config.yaml
num_attention_heads: 4
norm_place: "pre"
rope_fraction: 1.0
qk_norm: false
bias: "none"
parallel_block: false
init_std_qkv: 0.0216
init_std_o: 0.00461
init_std_down: 0.00285
beta1: 0.95
doc_mask: true
train_tokens: 756300000
max_steps: 5771
dataset: "wikipedia_en"
MLP neurons of a small language model. Each row is named by its layer, matrix (gate and up: input weights) and neuron, and shows model dimensions 32-95. Each number is 128 + 24 x the weight over its row's rms, rounded and kept within 0 to 255. A neuron's up and down rows have the sign that makes its largest values positive.
A block is one neuron, or neurons of one layer that tend to fire together. After each block is what it responds to, as a language model described it from the Wikipedia text at the highest values.

L5.gate63 [146 164 115 122 132 112 153 105 137 142 140 117 100 175 142 124 119 131 115 141 133  67  94 100 168 124 138 161 124 117 124 148 138 106 131 115 100 134 120 156 153 171 144 136 134 119  73 176 184 136 125 118 134 173 111 134 118  79 117 109 108 125 137 139]
L5.up63 [ 92 136 116 150 147 113 120 137 148 150 128 105 108 143 119 158 128 154 108 108 111 114 103 100 145 139 106 128  96  96 135 127 100 160 148 138  98 124 129 156  91 106 131 109 115 103 112 142 124  97  82 128 112 117 154 171 141 132 105 153 107 116 127 143]
L5.gate299 [128 143 120 100 102 113  98 100 118 147 133 113 103 163 136 133 143 157 128 108 112 122 125 111 124 119 116  99  54  95 173  98 135 109 135 143 114  95 146  89 102 121 121 119 122 134 149 143 161 141 119 131 147 142 138  97 112 109 116 120 124 121 125 144]
L5.up299 [103 134 115 117 153 131 141 133 104 122 136 151 112 184 114 139 138 154 122  94 100 126 155 140 138  95 120 131 101 108  94 115 146 103 108 105 160 148 130  85  97 126 147 114 136  95 139  80 166 100 160  94  94 129 116 159 122  88 135 103 130 132 109 186]
L5.gate545 [ 99 116 129 142 152 111 110 110  91 155 142 113 121 144  98 152 134 132 129 144 103 135 128  88 132 160 114 119 120 104 139 127 115 125  94 103 110 155 116 107 105 104 165  89 174  69 114 127 123 132 138 113 136 128 113 134  93 100 137 142 139  93 120 113]
L5.up545 [133 113 113 112 131 112 147  97 121 121 127 138  95 109 132 138 130 135 140  79 141 130 138 106 118 122 209 136  91 156 138 129  86 132 124 128 117 158 156 117 128 146 148 140 132 106 103 142 128 145 151 176 109  94 130 111 127 135 125 100 157 106 148 113]
L5.gate704 [110 188  76 178  68 115 126 176 150 127 119 108 138 147 118  70 147 117 160 100 138 117 109 132 155 138 149 102 121 120 109 140 118 100 104 110  83 146  98 145 136 138 132 110 133 148 131 141 161 148 135 166 111 170 112 139 130 130 100 128 160 125 149 116]
L5.up704 [105 106 166 116  96 110  94 122 137 133 149 163 148 110 142 140 128 169 167 140 121 132 138 137 144 150 127  92 108 115 135 136 118 178 100 136  95 168 109 141 115 135 103 150 102 140 133 148  90 138 146  85  93 157  85 119 126  99  99 150 109 117 147 120]
Responds to: Words just before a named person or publication being credited, such as by, from, of, with, "(" Billboard, often in review sections ("critic of Atwood Magazine", "designed by Sir Thomas Slade").

L5.gate546 [104  97 149 110 116 187 107 135 131 134 111 156 125 138 153 133 122 135 124 173 127 147 116 120 147 153 159 149 100  44 130 133 106 149 116 144 168  63 148 116 113 107 145 135 103 152 128 142 181 106 125  84  91 100 104 120 127 129 127 139 134 129 182 143]
L5.up546 [135 117 129 164  94 183 131 139 138 104 115 148 108 150  94 123 144  96 177 121 142 131 117 120 154 138 137  57 146 120 126 129 129 188 122 172 141 107  78 127 130 166 111 141 100 121 122 132 122 132 120  88  90 151 108 134 192 141 123 162 147 124 160 121]
L5.gate635 [168 155 145 138 149  71 135 151 149  99 115 151 135 142 132 170 161 103 136 153 100 156 120 104  99  89 155 128 159 120 143 152 121 146 142 171 138 148 110 127 125 145 160 119 140 114 142 104 154 144  92  95 119 141 111 113  98 151 146  83 121 169 139 139]
L5.up635 [155 171 134 118 137 117  98  90 114 145  96 151 140 165 155 175 116 124 106 133  96 125 120 151 103 112 123 150 102 165 157 137 144 117 144 111 123 115 135 173 133 121  83 122  88 103 147 162 135  81 122 110 141 102  87 110 166 119 102 164  99 151  92 131]
L5.gate1085 [175 168 103 154 132 110  82 155  83 141  96 127 104 151 142 137 128 141 139 155 107  99  68 170 135 141 111  89 131 134 101 168 102 112 165 144 117 140 115  97 149 109  91 118 146 151 114  92 148 169 179 126 117 117 107 124 144 148 177 132 131 154 165 110]
L5.up1085 [118 167 187 100 162 149 133 115 169 145 123  89 136 175 128 118 119 131 168 164  89 117  92 148 145 114 135  94 133 100 164 155 123 151 129 146 119  97 117  97 121 131 108 112  94 145 107 130 169 137  78 106 101 128 141 124 139 120 128 146 140 121 128 150]
L5.gate1276 [120 133 132  86  87 164  87 181 109 110 121 165 133 156 100 145  88 141 133 147 125 120 109 124 175 112 108 142 130  79 124 125 136 156  96 137 115 146 139 113 132 132 160 134 114 141 134 117  74 104 100 126  87  87 112 126 131 118 108 133  97 101 139 169]
L5.up1276 [125 109 124 131  99 152 109 101  95  92 114 116 141  76 127 139 104 107 130  66 126 150  88 127 129 124 123  96 105 123 135 102 156 193  91 155 140 143 145  92 109 112 123 101 116 126 134 137 169  94  88 116 109 100  86 113 148 125 100  96 130 111 103 171]
Responds to: The word "as" opening a comparative, clause or role phrase, as in "as much as", "known as", "as well"; weaker on prepositions like "due", "for", "under", "with".

L6.gate55 [152 121 138  88  63 115 127 156 148 146 133  93 146 157 128 126 111 141  81 152 102 126 116 103 128 184 111  97 149 163 138 190 151 126 125 156 125 162  75 160 137 132  93 168 133 143 122 134 103 118  94 105  95  99  63 124 149 150 108 111 137 132  98 143]
L6.up55 [122 151  89 125  92 136 113 154 158 120 116 134 136 141 105  97  67 127 115 123 131 153 154 124 116 122 129  97 140 122 153 102  79 133 115 114  95 137 160 161 110 117 133 139 116 119 142 142  86 109  99 100 120 163  83 125  95 131 161 116 110 126 116 126]
L6.gate113 [ 84 199 139 125 126 132 177 109 119 152 164 149 130 148 132 121 124 126 117 140 137 112 110 132 133  57 121 157 113 125 127 117 138 117 138  92 210 162 158 127 120 137 127  96 152  95  98 123 102 122 101 101 151  97 139 153 120 106 129 142 114 137 109 143]
L6.up113 [173  92 153 157 123 122 154 104 163 157 129 100 115 110 168 147 158 106 116 160 128 104 147 114 131 146 119 110 109 116  99 118  99 130 107 121 143 138  85  95 136 165 103 150 131 120 130 150 117 122  99 148 116 185 158 140 122 131 107 143 178 176 126 155]
L6.gate120 [129 132 149 138  93 136 117 171 136 108 142 215 111 114 123  95 147  80 109 118  95 104  98 120 107 155 120 142 119 135  91 144 121 129  96 109 124 110 175 136 112 126 104 139  93  97 133 125 156 134 110 121  61 139 129 147  95  99 133 134 131 157 107 135]
L6.up120 [ 83 139 163 129 155 139 160 143 196 108 167 155  77 148 105 127  87 171 115 143 148 149 129 137 129  84 122 120 161 134 157 111 143 111 105 126 116 118 169 178 108  86  93 165  93 135 156 146  92 151 120 151 149  95 142 121 148 119 155 135 118 133 122 158]
L6.gate157 [123 164 113 160 101 147 158 139 132 138 138 101 116 107 104 149 111 117 104 134  72  81 142 156 103 118 165 151 153 148 161  97 111 115  97 123 138 135 104 154 142 145 158 127  80 135 131 132 117 113  96 107 142 164 137 157 141 145 168 121 100 172 151 135]
L6.up157 [129 116 158 112 138 134 153 135 156 136 116 117  96 115 157 143 122 125 143 106 109 157 110  87 114 150  98 122 136 123 138 190 136 140 100 108 107 151 101 155 136 191 148 106 120 177 139 127 170 160 112 159 135 154 136 167 116 121 112  94  93 138 122 127]
L6.gate266 [114 177 129 107 156 112  77 145 121 142 128 104 112 149 111 132  98 154 157 148 121 133 129 142 153 153 158 134 111 138 123 142 114  84 113 126 124 137 135 115 106 100 132 113  94 144 154  98 145 115 139 144 122 149 107 126 116 121 170 115 130 138  83 117]
L6.up266 [167 136 120  92 120 147 132 132 115  99 144 149 144 164 161 108 133  90 144 127 141 122  98 104 157 135 119 125 104 140 100 159 123 120 118 114 132  86 140 172 145 128 122 135  89 139 136 129 123 153 125  97 147  99  90 108 116 124  98 147 168 110 139 111]
L6.gate531 [101 135 122 143 144 115 132  96 130  84  82 128  90 176  88 137 134 121  75 110  93 131 120 134 101 106 113 140 129  93 137 150 123 159 140 105 141 159 119 117 159 161 158 155 102 156 135  90 129  92 124 138 115 132 152 170 142 140 156 154 117 113  96 115]
L6.up531 [131 151 128 132 109 123 107 167 148 120 131 136  98 127 104 125 138 147 113 167 152 142 133 124 132 146 157 112  96 118 115 136 145 147 111 115 129 129 145 155 102 133 134 127 109  98 131 137  96 143  97 102 100 109 159 151 113 117 143 137 142 160 148 124]
L6.gate629 [ 76 148 110 146 119 106 144  76 113 102 129  98 170 143 133 143 107 131  96 151  91 120 112 110  91 117 132 172 124 192 100 106  77 111 144  70 135 174 160 140 154 141 159 120 113 142  90 117 111 173 110 147 130 135 132 112 136 119 132 136 132 127 139 125]
L6.up629 [127 122  98 147 119 122 142 130 181 106  98 106  98 117 120 134 180 143 173 121 138  99  95 173 108 151 112 148  91 123 137 138 129 139 127 125 124 165 117 117 130 120 138 165  89 108 107  93 142 134 140 133  97 131 180 136 122  90 113 151  98 137 114 124]
L6.gate692 [114 129 136 108  86 147  80 156 121 116  77 147  89 127 146 145 125 140 160 143 139 167 125 119 154 130  59 112 127 152 139 148 108 142 109 115 119 123  99 136 139 119  75 107 115 132 145 113  98 145 127 135 148  89  43 128 117 152  98 123 122 130 116 135]
L6.up692 [136 139 105 134 129 172  90 159 159 122 126 166  81 130 116 146 145 140  76 138 107 130 128 176 127 192  86 142 170 148 104 132 169 137 132 169 159 162 136 104 122 150 122 173 135 135 129 112 157 137 134 172 143 108 130 144 117 147 152 122 121 107  99 116]
L6.gate725 [151 147 160 145 129 123 114 147 130 160 116 107 128 166 178 147 130 140 115  97 145 127 110 118 159 143 122 123 176 107 142 151 147 112 137 118 105 109  64 176 127 163 146 129 122 121 142 154 103 104 168 163 157  89 118 134 154 122 126 103 151 111 128 151]
L6.up725 [143 126 154  93 136 108 141  92 145 103 118 157 185 122 172 155 123 135 122 136 149 162 128  94 139 175 117 140 142 115 116 160 142 124 176 148 101 135 131 104 183 161 116 136 151 137 172  94 105 124 113 144 156 103 142 134 130 141 167  92 167 107  98 139]
L6.gate810 [180 105 113 146 111  88 138 121 126  91 148 144 149 149 186 109 123 134 125 150 117 143  63 157 110  67 129 121 136 164 121 154 140 117 130 105  81 117 101 153 129 141 129 137 118  24 113  76 100 168 108 142 129 161 142 116 149 115 171  88 103 102 153 122]
L6.up810 [139 146 123 136 149 208 115 133 121 127 116 131 190 164 106 103 129 136 135 119  99 147 135 207 184 129 154 119 128  91 120 110 170 125 143 131  94 121 119  93 161 131 126 115  58 117 113 129 113 155  97 119 132 116 122 147 154 148 102  87 165 169 124 132]
L6.gate833 [106 151 140 151 127 174 141 171 100 136  98 114 161 133 148 110 132 149  67 137 149 128 146 107 186 103 165 126 109 141 120 129 149 140 143 153 100  99 141 121 163 113 129 142 112 146 134 116 127 122 121 114 121 150 146 133 123  96 182 141  90 117 123 121]
L6.up833 [112 157 139  88  91 166 121 118  90 134 112 144  99  97 132 118 131 129 105 122 120 132 175 152 140 132 138  69 201 127 135  91 136 138 118 150 106 105 142 154 186 119  70 124 163 139 143 101 125 148 110 101 150 108 142  94 143  62  90  97 146 167 133 101]
L6.gate848 [124 122 124 145 109 105 137 136  94 150 138 127 149 138 129  95 154 131 122 135 127 115  82 116 110 157 100 152 160  97  89 117 132 129 107 123 143 151 109 142 131 137 161 116 116 150 135 181 108 129 139 129  86 121 102 119 134 144 150 117 127 130 119 156]
L6.up848 [137 111 109 149 119 117 129 127 146 146 130 150  83 105 111 160  96 161 108 148 126 111 111 119 147 114 161 126 125 139 116 146  42 129 112 131  99 136 120 157 128 146 137 134 165  77 118 127 112 109  90 126 108 144  81 103 116 140 140 107 112 134 124  96]
L6.gate926 [145 157 112 152 120 103  65  97  95  97 152 116 132 146 140 153 146 156 136 144 131 162  93 161 140 119 156 141 133  93 139 135 136  94 146 178 106  86 125 117 124 102  98 159 130 112 139 114 129 131 108 141 104 132 112 132 101 136 160 116 125 114  90 103]
L6.up926 [117 102 123 129 131 169  96 128 146 117 152 141 105 113 103  98 127 158 120 126 140  98 137 100  82 129 163 114 106 121 142  97 120 140 116 176 144 104 158  99 109  97 115 119 156 170  95 106 124 121 144 155 116 162 133 109 112 145 135 114 121 156 128 158]
L6.gate1050 [132 172 151 110 110 133 141 136 116 153 142 178 124 112 162 122 133  92 131 109  97 157 106 102 110 114 100 114 148 112 164 146 141 106 160 101 118 125 122 155  94 159  92 157 123 138 133 112 104 136 109 156 123 155 162 155 182  84 143 120 150  92  91  91]
L6.up1050 [108 103 131 118  98  93 154 105 105 112 132 126 117 132 148 133 116 124  90 113  83 127 110 138 101 135  96 100 118 132  95 113 101 142 151 130 159 135 109 172 136 134  74 137 105 141 133 115 133 108 105  68 130 155 105 116 137 147 144 144 131 157 179 123]
L6.gate1124 [127 137 163 122 120 123 124 122 153 137 130  93 146 134 116 138 133 116  83 123 120  95 122 120 108 129 138 136 146 111 128 150 123 135 162 131  81 156 116 130 129 118 174 120 164 102 143 157 117 158 161 115  82 112 155 165 114  98 112  90 132 143 102 150]
L6.up1124 [ 87 127 131 158  95 103 109 160 164 141 124 156 118 110 182 139  88 105  71 102 119 114 115 167 126 134 185  85 133  85 128 138 101 161 118 158 149 132 129 129 141  89 151 149 156 116 119 136 152 184 178 108 150 142 150 115 134 110 133 159  97 108  99  95]
L6.gate1140 [149 102 134 142 171 137 126 108 158  98 152 148 147 122 115 143 121  97 136 109 100 114 144 102 154  95 203 133 122 113 108 104 127 151 108  78  91 143  94 120 107 121 156 127  92 108 135 121 125 171  96 158 125 142 123 158  97 141 139 157 133 146  99  80]
L6.up1140 [129 119 150 120 114 113 108 138 126 145 116 143 105 156 106 142 118 111 147  89 148 136 140 126 106 126  83  91 122 144 117 173 112  67 153  92 147 138 119 126 130  96 115 115  88 163 128 139  60 107 108 146 138 127  65 152 110 158 114 119  96 151 137 123]
Responds to: Prepositions or conjunctions that begin an adverbial phrase, often right after a comma or period, such as by (by evening), as (as well as), at (at least), in.

L8.gate1126 [141 145 114 123 125 101 152  89 114 148 140 180 117 116 120 132 120 115 129  87  85 108 132  46 139 145 131 130 115 152 142  98 102 126 188  88 119 133 154 120 125 111 120 129 145 137 117 106 120 176  71 153  98 118 133 125 158 145 134 129 122  82 125 171]
L8.up1126 [173 124  93 132 102  98 127 147 120 101 149 157 113 129 119 124 164 154 137 116 141 151 114 104 112 125 105 137 143 136 122 144 144 144 167 115  92 154  83 110 137 120  86 156 114  95 124 135 156  72 155  84 154 104  81 133 110 105 139 109 123 135  66 134]
Responds to: Word-start fragments and digits in pop-music chart tables, certifications and review scores, e.g. H in Hip-Hop, Plat in Platinum, 7 in 7.9/10.

L6.gate58 [140  93 105 184 112 123 106 129  95 166 123 120 119  81 129 109 109 107 142 107 103 139 134 112 116 112 123 143 108 147 144 169 128 172  69 138 157 163 134 119 131 132 147 110 170  90 123 112 120  86 134 135 135 138 137 128  77 138 155 152 145 101 151 115]
L6.up58 [138 151 117 140 138 112 145 124 142 147 129 108 161 136  95 130 163 127 110  80 123 131  83 105 114 139 127 157 102 123 110 160 123 114 134 157  77 125 128 147 101 139 132  67 130 181 108 112 166 123 134 127 134 146 137 113 141 166 121  65 115 139 106 165]
L6.gate152 [135 143 127 128 138 146  81 123 166 101 108  90 109 109 119 149 104 128 158 156  93 102  86 116  74 112 149 117 123 158 100 154 107 112  76 140 140 186 128 105 134  92 130 116  93 133  91 113 116  98 143 133 128 118 129 114 118  97 131 141 146 147 122 137]
L6.up152 [141 118  58 124 130 113 126  87 148 120  56 123 105 150 153 111 112 131 102 132  94  61 108 116 122 132 124 139 136 121 125 124 114 120  95 130 108 176 140 150  86  99  95 116 107 120  74 135 103  97 113 140 139 103 108 118  99 114 115 153 134 157 137 117]
L6.gate183 [113 148 116 139 135 162 139 172 137 148 143 164 161 121 103 128 123 145 121 167  85 101 153 158 154  95  94 142 137  98 145 147 121 150  96 153 105 145 151 132  93 111 130  87 117 138  98 148 104 111 151 116 114 108 158  93 107 101 140 116 147 128 112 106]
L6.up183 [116 147 142  97  66 149 106  97 117 102  99 147 107 127 108 128 105 171  76 102 154 157 119 100  48 100 135 103 155 120 115 114 120 137 155  85 152  95 121 160 108 129 166 148 150 118 134 131 136 104 125 123 135 113  71 145 130 166 125 126 154 143 210 131]
L6.gate225 [150 140 120 156 171 152 147  70 144  86 143 149 126 142 120 125 120 122 132 158 125 134 120 146  98 103 134 149  91 149 141 114 100 146  82  73 116 136 135 138 125 146 149  53 108 125 114 128 176 134 126 129 123  89 113 111 102 143 189 152 157 116 165 111]
L6.up225 [132  93 122 131 107 141 113 126 129 108 127  98 161 124  98 119 117 124 114 111  75  93 112 130 175 145 130 131 145 148 169 128  63 163 118 119  91 140 140 135 147  80 160 136 134 105 150 116 133 134 183  92 126 117  81 117 136 139  91 105 128 143 129  83]
L6.gate228 [117 159 163  77 113 153  62 137  94 116 124 110  92 119 142 101  90 128  94 139 137 161  90 123 109 145 119 145 117 142 110  94 152 128 181 103 147 139 112 132 119  89 160  92 156 164  79 177 188  68 131 106 147 117 131 145 139 101  86 120 145 146 121 175]
L6.up228 [ 62 125 174 145 143 178  99 124 142 156 150 110 113  95 124 135 124 161  84 138 131 140 109  89 109 138 113 126 131 100 106 119 164 130 169 100 148 111 107 134  99 110  91  89 172 157 102 135 151  84 167 117 114 150  95 135 109 102  95 139 183 168 115 108]
L6.gate314 [187 136 141  85 115 130 127 145 140 137 150 123 135  97 121 145  92 167 128 111 123  60  88 120 135 148 114 170 111 127  72 103 118 129 132 147  90 107 136  82  93 164 103 113  99 161 116 120 112  84 154 152 112 156 150  79  90 143 149 167 155 137 130  99]
L6.up314 [132 162 107  87 105 130 136 126 144 110 177 135 157 125 128 173 134 125 137 126  61 147  88 127 104 126 121 162  79 114 122 106 146 141 116 105 144 177 123 135 108  62 117 142 120 157 157 160  98 123 129 123 124 149 116 124 145 154 138 140 148 145 100 125]
L6.gate476 [121  77 111 136 160 156 139 115  79 109 157 130 109 162 141 138 170 167 160  45 139 143 144 136  95 147 133  91 144 143 111  92 107 110 131 116 108 164 162 136 115 128 113 126 112 135 116 108  59 100 146 111 139 104 162 138 173 140 129 119 108 138 112 106]
L6.up476 [167 156 126 148 153 119 126 116 130 129 142 142 136 155  92 121 113 168 126 179 146 124 105 118 134  84 183 116 110 149  67 103 172 106 106  84 101 151 105 105  95 145 143 139 114 129 101 135 108 140 120 156 105 134 183 183 122 112 166 123 116  94 141 136]
L6.gate482 [122  75  96 112 115 150 142  91 129 147 131  97 158 146 134 117 122 111 132 160 161 145 129 143 114 121 117 147 162 111 113 138  96 140  94 152 124 154 144  81 149 119 106 132 161 135 108 118 118 115 107 132 144 175 126 103 150  96 124 124 152 109  87  91]
L6.up482 [123 152  56 117 104 120  98 145 131 144  86 174 123 140  77 135 163 164 121 132 137 123 127 161 122 140 125 151  97 121 103 128 125 120 118 112 108 153 123 112 181 119 135 154  76  98 116 141  85  94 127 116 162 129 134 127 138 144 115 121 107 120 138 107]
L6.gate640 [126 134 112 152 109  83 170 114 153 102 139 138 114 153 111 112 136  95 132 134 112  91 125 107 104 120 114 160 105 112 108 102 128  95 105 152 123 124 152 137 143 135  99 111 125 100 172 158 137 113 128 136 116 155 196 125 125 100 108 125 154  92 152  93]
L6.up640 [143 120 156 123 161 135 151 150 115 157 102 124 143 140 147 152 139 133 118 142 106 162 152 136 143 135 156 113 119 158 167 141 106 103 138 149 132 159 137 120 135 119 133  85 133 117 116 133 112 129 113 185 135 139 129 135 109 158 155 141  63 118 136 164]
L6.gate785 [140 123 117 148 116 146  89 100 145 135 113 104 125 128 118 112 140 120 140  92 148 140 120  95 113 110 160 129 117  91 111 163 144 117 125  87 120 126 109  98 170  97 104 144 130 116  84 143 150 141 102  95  88  96  98 141 161  84 117 114 110 173 111 131]
L6.up785 [127 137 122 179 120  87  75 104 150 147 109 105  77 171  94 120 131 139  85  93 151 148 114 109 146 136  95 136  78 120 130 110 172  90 131 112 117 118 131 142 133 130 130  74 124 100 165 127 150 144 101 148 127 109 112  75 129 116 128 128 132  97 112 134]
L6.gate811 [130 116 119 114 140 134 157 121 142 137 126  94 135 138 109 115 126 151  98 168  85 149 124 110 126 135 114 104 107 105 162 178 115 101 122 113 123  84 125 121 129 174  77 128 114 148 116 127 148  82 158  97 104 130 134 130 106 141 138 118  97 143 131  83]
L6.up811 [120 157 155 119 148  98 115  86 122 113 125  93 104 116 130 132 155  92 157 143 111 132 122 103 118 103 146  96 116 127 118 130 188 110 123 172  52 148 117 134  87 127 112 128 147 146 144 144 109 158 163  94 114 108 145  88  98 139 151 156 128 132  87  81]
L6.gate987 [ 93 129  86 138 124 102 116  94 125 117 120 147 169 125 122 153 147 145 109 130 108 105 103 101 109 162 117 135 148 110 114 122 129 129 120 149 134 151 147 108  99  95 151 110 118 178 117 118 122 139  99 107 109 147 143 153 103 115 115 125 137  90  90 124]
L6.up987 [144 103  70 107 133 148 113 154 147  90 116 116 128 133 111 140 127 128 115 117  75  98 119 122 128 116 191 123 134 158 150 142  77 165 129 126 193 170 160 153 106  94 143 104  83 104 120  92 174 112 122  91 125 154 100 132 147 131 122 133  94  76  97  85]
L6.gate995 [144 113 131 161 125 144 110 131 124 106  83 120 135 149 116 140 109 144 104 128 119 106 154 157 113 122 181 133 147 133 145 134 114  78 132 145 170 170  83 139 116 108 169 123 122 130 141 124 137  84 122 128 114 106 118 108 158 120 149 159 113 125 144 148]
L6.up995 [117 128  97 131 137 160  82  82 117  77 117 130  58 130  99 123 195 125 133  84 104 147  98 106 143 149 143 145 143 113 133 109 111 127 148 150 156  79 122 140 144 117 122 131  94 136 151 121 124 136 149 106 148 155 165 127 165 113 155 107 109 177 163 120]
L6.gate1023 [144 147 136 134 132 157 129 107 145 128 136 130  72 111 149 121 129 140  93 146 126 122 148  96  93 182 101  94 105 139  63 113 122  81  84 119 153 135 125 120 116 112 132 163 115 131 129 148  92 128 126 136  85 119 106 127  85 128 150 122 142 127 160  83]
L6.up1023 [127 140 104 159 112 168 113 138 115 142 110 135 120 121 151  81 126 129 145 158 122 119 115 154 117 162 180 182 114 149  87 100 133 102 161 200 150 148 147 133  98  99 154 137 130 130 116 146 129 102 108  97 169 124 123 141 168 125 115 124 129 150  89 127]
L6.gate1078 [145 109 119 146 176 115  97 132 149 154 100 115 168 124 157  90 131 155 145 136 108 122 104 100 125 163 120 121 143 136 140 138 143 120 131 125  67 147 130 139 130 125 123 144  68 127 146 109  91 153  98 130 152  91 144 119  58  99  89 118 101  93 123 111]
L6.up1078 [ 83 123 134 129 103 123 112  91 132 143 104 187  91 125 160 128 134 146 130 105  98 168 173 144 122 108 136 133 129 142 169 115 108 120 148 133 122 148 122  97 103  99 101  96 144 126  95 131 158 141 130  81 144 105 128  97 124 162 129 165 157 133 123 133]
L6.gate1165 [155 127 137 150 114  71 112 115 116 132 147 179 127 125 161 182 149  95 169 115 148 163 128 120 161 120 131 126  98 145 124 160 108  90 102 191 151 112 146 130 119 140 135 163 128  99 121 125 161 152 126 133 144 119 141 128 142  76 145 165  99 137 107 127]
L6.up1165 [131 135  97 116 170  78 158 125 151 147 188 129 116 122 145 139 133 136 145 114 121 131 133 151  89 125 160  99 112 138 126 147 132 138 148 164 141 165 122 122  99 153 136 164 126  97 119 113 158 136 137 134 104 119 124 114 122 104 159 164 114 151 140  95]
Responds to: Tokens just before a named source or critic in citations and reviews, such as of in "Mitch Mosk of", "According to", "writing for X,", "The" before a publication.

L8.gate990 [149 122 147 135 108 136 137 128  90 125 140 139 158 136 110 104  70 153 136 173 140 121 105 105 124  93 158 142 172 126 114 141 115 141 123 137 137 171  99  92 143 103 101 138 120 124 129 176 139 130 113 123 132 160 106 101 108 117  83 171  65 168 147 119]
L8.up990 [129 106 136 138  95 109 133  95 121 109 139  94 129 141 117 166 149 120 115 125 135 146 118 158  94 146 115  94 123 127 126 127 149 101 134 113 161 137 124 127 128  75  88 105 112 135 119 112 110  83 141  78 114 158 114 139 131 110  95 145 136 141 123 160]
Responds to: Prepositions, relative pronouns and conjunctions that open a modifier after a complete clause or noun, such as "that" (gadgets that), "as" (issued as), "after", "for", "to".